python train.py --norm_place="pre" --init="normal" --beta2=0.95
MLP neurons of a small language model. Each row is named by its layer, matrix (gate and up: input weights; down: output weights) and neuron, and shows model dimensions 304-495. Each number is 128 + 24 x the weight over its row's rms, rounded and kept within 0 to 255. Numbers have three digits each. A neuron's up and down rows have the sign that makes its largest values positive.
After each neuron's rows, "fires in" lists the words (lower case) most often at its 100 highest values on Wikipedia text that the model never trained on.

L5.gate1339:118143132146128127059120121103102164157114155176150127133139126131107130076141122127128115113124168137116126134105098106136150059169120096164120107152161145134136173140103120142125104125080121122149158081130143090092117107154112127169139098121147130085150109119135116109189156112125130172108088097157110141097153125128102187156173125148125133126167144137106115161118156105137142144143127083133114133125102147124096115142100119127149119162121117140148091099115121119143156138128134142118108132147131119171130121208096150136104121089106097152084154134122159096148128129105153095
L5.up1339:168109093125110188124094162145148096091146102091138162128124153120094136127097126146124125106104101143114119095147092099122156139076148138087069104094149134139098123120129130150154149153109111151117129146189118094127098106115150121117140105149159124154106132140107106136133083147134128107153126101134126123157132146128146087076128121159131101131093150125135143122084114112138131134059132146106137152095148126164182100132129112155109092105113136126109142073153130121103132116107110105149080120177125094055146139133093055132125122119133120139142103101086084103153084148085085164
L5.down1339:100118124100110180146127138128115103155120120169090106081119150125089146129105121137135111133092103111111136105102127113114161143114154175116114122128170154149105143151136190122103131127096088180154112115153129119115139113130167082093125108130170124191178104142092135148112121119069128095139132127104127150161161125089111133115074166191139126135069124112126140100126110079166132128081158137093124149121124136143103161139113151146098141114134139140131155100112112101120129095129116141113141183154124148119100118127126133147181127143147132093144142123152106066193139194112099158
fires in: "left", "north", "south", "west", "front", "western"

L5.gate265:110123155129125157141118118145164111103153152157113120119058103131084108123136172100135132132150119092148150131144181093125096163158123200119133112162126115104140151140148121141144104142166122116113145113076120135113146147170103097148113158076153171125119159125108125165106092105136099121105137139145101146073138107072160089122132169116104133134124100127169107114114095131139191113093133131132117169091138148119122193080100085101126117139123165128165128131115124117110120155149155148127159053159113128140114133141135107109108140128138119144114113125109144116067130136133108107
L5.up265:125193121105102094106132143108129121102110091092142135117100145116154105157181112170138138106106126195131111119135157134129107118103113141157106113123077116168152109115136146129114143149113145110117128164092110117116124085148133144095110162131090111162119143176135117129128144141170163146137079110135157116103102108134169123104127125149138172141128105145112111106139139131149106073148105117149118132134129114138117125130140134143132150132100166131138110121094131149135117107093112121160069129135080118150130122159152172129160112097155098164161097191117152104161127090144110091
L5.down265:168122100108089129089126162121152146157159103109125113133100125164155151148131179144152108109117113144137136138121102126148163145100110135148121120143118160135176116147097122149145143107136153148103103132100136143142130087140130125090094119114156155154124152158111171141141127099120158113110125149154159105139113147096163112108098140133112123142114098090107127140117124152118134089138090091189113166114094100091119075113183106068131141106119148129189126132186116140147137119171130133152105150103125142177149137142150117115098113168140103141121154144142090181151090105077164111
fires in: "none", "set", "all", "a", "any", "place"

L5.gate28:102116087125138112119153160134129148123128158115104148150107107176164134119158105135108147130094115103130159177108097081106120084170180089152130074158137140159118163103098158109130128128152116128101177111127169080117168105108158126184113162151119123103145121117122131122140119140098118137121128108117153140115152132126140138118162128125123101140106124149074131114142081118123137123128120156161130084084104153111148097088171124145179146104116141160072102137101113157072108134127087112146131138110129130107140168114122141134116123164145147062128117112106183089114134130140101163
L5.up28:068142132101141147182129143117150139176103143130180147176132104114141106093109153121138127162106133133120154121152084151121123121111122145124081168157147150132149101124139186135133116133102127102140138101135142100154158075145132144149164090132096120140121119103116129125134125129110175138146130148108138091139123196177096108077105146150153124124114148161110129183117100159093103138106136131101138127127144139137141074108150149137101145108124121123096171138130107118177154146088081114114169114147143174118126165133170159135128148098128164086124097127123152109171149136141128143
L5.down28:082112096120145114125161109130126135145146160144129082139138126126099157124131147121145173115104121126138120087110137145098090121097091147155083141149175096112117118135143153145169109135135135108120143092154121124117113147114141170117129129146124093094100098127111143133150136092091091133110110146134102060086121143164154120119194113118087159140112194137148190113159104133152145118140156121102131120111121131129117126114145150118162122125102118123140068086118118156126125101121132132134110100146186114114120148115082083138139147107133128158087149133130113154102137087130160159
fires in: "career", "professional", "annual"

L8.gate239:131105078127124162135141138131098149138149171104157149144086117167080117143138121077115116113096177151132101137160145119138100170142157151115108119172129167160103102158170163193106114086123108094147137132110152102153135108111122137141122135134114133148122124154130164113134132090161157130156121089160076143105141185156099105128151130148150162120139073138106112131194143197118133136097127118127130117107149132143123112122114085158157153119115117163166124153126119113134128114104144102100164165169167102117113166120124096159126133122133089145135125147122124118087112145104121123
L8.up239:105072088112142168075115183128154129117103111114215115151109130102108106131100128161090104137147143117137125119162149154150156083120160114113118103118067139157133133129130126176132115133130129104141118116135109164089050134152135139121075110139117103149093122126103106107111118121184139126109123101143132112133125127146162123137132148167147122099095089132137100128107155142135137152092112106130132193084160122133126088106152127174129122121143169144126123129125133114131142143129112120155115140064175138123145183138135126103161115110137153083141106108133129171133127108141157101
L8.down239:112159114126127145145106108117138113124122098105128173126118099128094145113124180110142132103119122129196115153130131141139146063106109131165141086118136116129099159119143122135144124095116151129141117165127124165135112130117126143139102148164128119183158048096155135125089172119207150095141120153104113116133099107137140166173102133109123160120118095131104142065134125142123150157156142111111120150116122118148133095083097090123135139116114125136133141100103117138149136140155156141077121100124150120120150146085141109157120110116138117127142110126141142128126118143121138118
fires in: "any", "all", "no", "such", "every"

L5.gate876:126168140147139081147120118070129154112113135097131144156082097166150115113194103097143135124163153091147154153112098093125145187144185140134128098127106135154131109112142128097087134106150112108186152151112115161172132171122137136125096122074138113144136158152118161130098087109134111128097169144121135149161138153135120147122148187157128114078149124106126167136149103160143131153118126077163094126118113121136148153099113156190144109114175135138137115102114136114124139109143107139143129126124140124120133115147143118184137168094132112153151117145181131114106179098111149181
L5.up876:126155125150114124114133093093120101134119129133146163117105096134176137128143147107157154175140121127101132134085099153119150108176105122137152130121152123121173152129162153113108158097129123146138154188143115118110078083088137121160116108148151089105114146158106172157113113141134111140102096081102102106150165128127152126117134115153101162148170116103079139130159165148120161103124091142115154152126124106128107132079124100149084143142109127139113127129129117145159107127130120090125120137165102124132151119153146130134124139159166106132113118112098079144131135092088154154
L5.down876:106168119140117101152132109119127101114083081142131154111110152141125110156190121168157143118140133103169125126146126114112092097130137101123081100140165126143156137161145105101101091172118132109160122107168126123112181159109125180102136091135143125153152092107154136127108140165162127104137129168157144159144160119173102155121152163131160145098142130130152145125117119156126135208130109082124098099096101144127143121119118142159120127104178135130166143140173203144129119163119099142123128126091169151120165111088129123142129122099134088146111123117106139087149110162167112153
fires in: "as", "found", "with", "was", "find", "called"

L5.gate1038:103156112112135134087139131163161131102103138101108139108143121122128095069140124156129110119097146143098149098095146100169122133118168150167105151177074162131167138143127155085152128108140107108150147094102125123115138158127163105068096110140122095148127119140094145094168084161132158121141146160106163095122136105090139140106129145164135125111105088164140146140133126146121111116123122124139139088137089122113093111137101143091128133134078129136118169101137140163115155157147127125125126099096059150138119130116098167128139152126130133166096120157128100121167096124121144146
L5.up1038:071165118151123127144104138125105120157118106191129133091112104134109177089082115204105171116168111154138156098107122116129087129093112105150144189094149116138107081080139112172102144131118177100114126123178143176140129140172152112125152123133113120112116078160111137127159106120107156108142080117168167082111131151152107152145100121159137131138132146123146098156098147133159160080167151110138172146143095152128104138128132101119110140153132147109140132141141144119123124076152134110084095165087133137166092120111130134102148121115160095147113112122109132128137121090113145128
L5.down1038:134128152115117131167146121128129140093146088145170161102090158149129088085097155164125110086157131168132145137116162125129163132117146119071139140101163135131133115075109140089118139133149137150128106113143110131114091179128129137154143141063094107158140089132142152133152132093103152124118117117145129140102107112120116119150113119149142084106153168148152097120120107115092138085150138126127110150169166046142105137113128131159104103151127134117175130115118127134126149096083136102154169121128125111151107145137138145119124129156125113114141048122144114155146132131132137174
fires in: "she", "he", "for", "her", "2"

L5.gate380:173120080159106132122124123140163146092083158148102135102142108111087110142148124096120114093140159116140132156122128095154122110139168120127128131130128170087126145114149194139134093135108074155153130138117110155126127138137087128158111124117121132125182094136107099119094102171153107104147135136153124134146150155093210126153125114109126102155150143155169126105122166152113103177144076091110142110095154140115110111146136103094112129118168164112119108144146132140125161153126104092118145115148163150136114154138117137116097078113158121163156128160117154123135128124119116140
L5.up380:123119139125112135136118152174071127107102084105135159139111153149149155113114097142139117157146142130178114175121105150136143122124114121162125132130145141097121154127123169125121133161124108158103154129188135181135123155163064128125136136147152129152130168120125128141109065111088139120134133139098115132158085091162134135180114090128128149130166104147150128129161131111075123163150142152089137079114136113155145132117132130146101145096120108155089150155132112089143144144138109136094136146125129155137110139153076104109141129111136143147134095144097121094137125159170113110
L5.down380:133122138114114148183133130086091122144156118117151137098128105098126172104098138125165167137126133181091157155163120149088135134129104163116089157134139146118134143133123112135110145140108141104141121125114163102118120154158140131099165126113108117140132155108159172141091096113102147100088128148087121122104074135124097121133182126132089118134135080128095114090133118106082140136166136180127131146089095105159127131106123136110142133117122163095106128129089125136149121123115163173152149165149099151151140106113109122126146164166135109124150142142133140113062119167170140095
fires in: "born", "and", "in", "career"

L5.gate374:197159114156110121105159136135106117144124138173121156118150142137090106110128107129111114088136149111139146074124185126132127125111115137154079140167077131143116130188151138149131116096145125139092118125133115139090137157138152147142165074122100156075161143140105106146171076139152109103089142142174113073091076088130207169112172081123152097120084137109108121156162146142100103090158112174131136145137110137169133152133132106111175136148136144129109113099105151133094095166114120107153122117139117116094128156126123135101121109150131129135121120117100125131131128145095131116
L5.up374:111116136114129117113116104146108125174117144119127126093137149054130152106135140157145131093148149171107147066115139149132131092131134133117082078116109094129125100150137135092136145091130101165100161154152169122106093146186130161125106127122081105123135111140124113080154124072142107138149102147123153119128154131083173166128137103146153127136083124121106136130148105129084124112133105192182148121148131114138149155119126127154135107118099101135158152104136131084126170111182102124144110141138147138096147147143102080138083071176160147135091138122118149128193124118108111109
L5.down374:161185138158143122129158170139140120166103115127087110090130087138080110103111085143135148122147148131117133098111140092178121114122124113120112142114178137123109135114084124145111089111136095171114149133141142124128079127177182144131172123133114107173156116138140071145124119143139144112110075130104116123102089112154131189106178089116174104137124167131096090098129101143099132116165133175131131130139132186161113150140158112119138138146064112107126145118080146138099102147167138092078110141162119122108154155153118151123133132130136082094071147136080119136122102127093109121
fires in: "her", "mary", "mother", "wife", "women", "she"

L5.gate1080:173137128167159108115127124120077155087163111137102159150130163051139106122121158124128123084097086138154123144144141150146125115104113141153078137133108120114147113119138127132115106150138150204076154082144106128113142123102111120138148154159154137156115160146110117156154143136144147124094112124120111135118121115120157138069130119139077113087171117159136125142226120116164133067107155093121115122154095140144098136116115117109128097117151138143102104090076121139110146156151091114166106152119122149155117129172082167125115121146164077133103133121098115148150156153094121149
L5.up1080:135088199085163119132148129146110128104135123107062139174122137113131113094092158162130135133091121166160126109127150125109129097173154120141117098111134120158144114116124139080125140166129125122118162134159170121120200125127120107112129150112147161130088133148108171131125112072072140136097109135096155128137145084121149127144094135162112125095120112171123123161190113102096123155125142102109116148111125123112134126111111135142103118113146100131099170095140100099111113164137109154154153119100101106143080113124118093147154133136120119131074147126103102139149178149119131108
L5.down1080:111134157112149127106109123110137123131131122117093136111149151133141127129101179155083155120174173134086170109157097111147163113155159099121127167126151131106124111144100128106162141116155155115125168215152163130140129118091114111140176149099149142166105152130097137164121098104089143166120153168125140158126121126139132123120139118162152132146115149151162125128130129119120132136114136124120116139123143095115121121150088120119143128140165098205098113170100170131107113130172124117142143164110154111094133097156151117107126143120146121115102143121142125096108144158114120129
fires in: "took", "take", "taking", "takes", "joined"

L8.gate1012:149146121087105111169112122168121112152108168126119122086129114129131115158121137135100181162155117072148154150100162133106121095157117127134156138123118147118117150141106159145122153059120126147122115135119138113109110119101170130129163098101108163094134147131137106076140078133161108106161162103102125143129128172165133109131129152184122098150099207131126109090131132104103116150137138133138132155166125138118114094136101154145145125136093142101105126164125123160126102127145100131119131103134126137115101134136147111109102112122144131138057085142088133165121104137105135105
L8.up1012:135084139152151198150103107111146133144097090138124138132119130121120141105165144138095134163152168128125138120132173077135140086164109131139117151140148089178154128124143093162117163129124168096119156132157131146123151131094114114111170117177140151123108137151144126150124180153119078132179130154116081071161163120118130109127128093109097155152165139189133124099109079118127108151141126057138077143112159124111135097156124139224134135157104100086112089133158141089142149108115120101154124104145099110123139115107131127110099137126144130130138128121141123157107147140137126124
L8.down1012:109135084092129080145090131128133136142127095137159142147143119118112128046160122092138129134092187137149165099092069122157129140136123117144132117138147138113082146128100169116095093157101098161116137122108124145115115105163131116131150115154167108135148148129108169120154113148140092103114124126122159114147166072127124158106147179149127090149163103105098128126156134135133115095144142195120144123149109167121158125129134114108154134125132117143106125109125088134161114075107137205102166149115110124144130169125136165123152137102131127139179164134136091115101117132152077114
fires in: "not", "longer", "t", "after"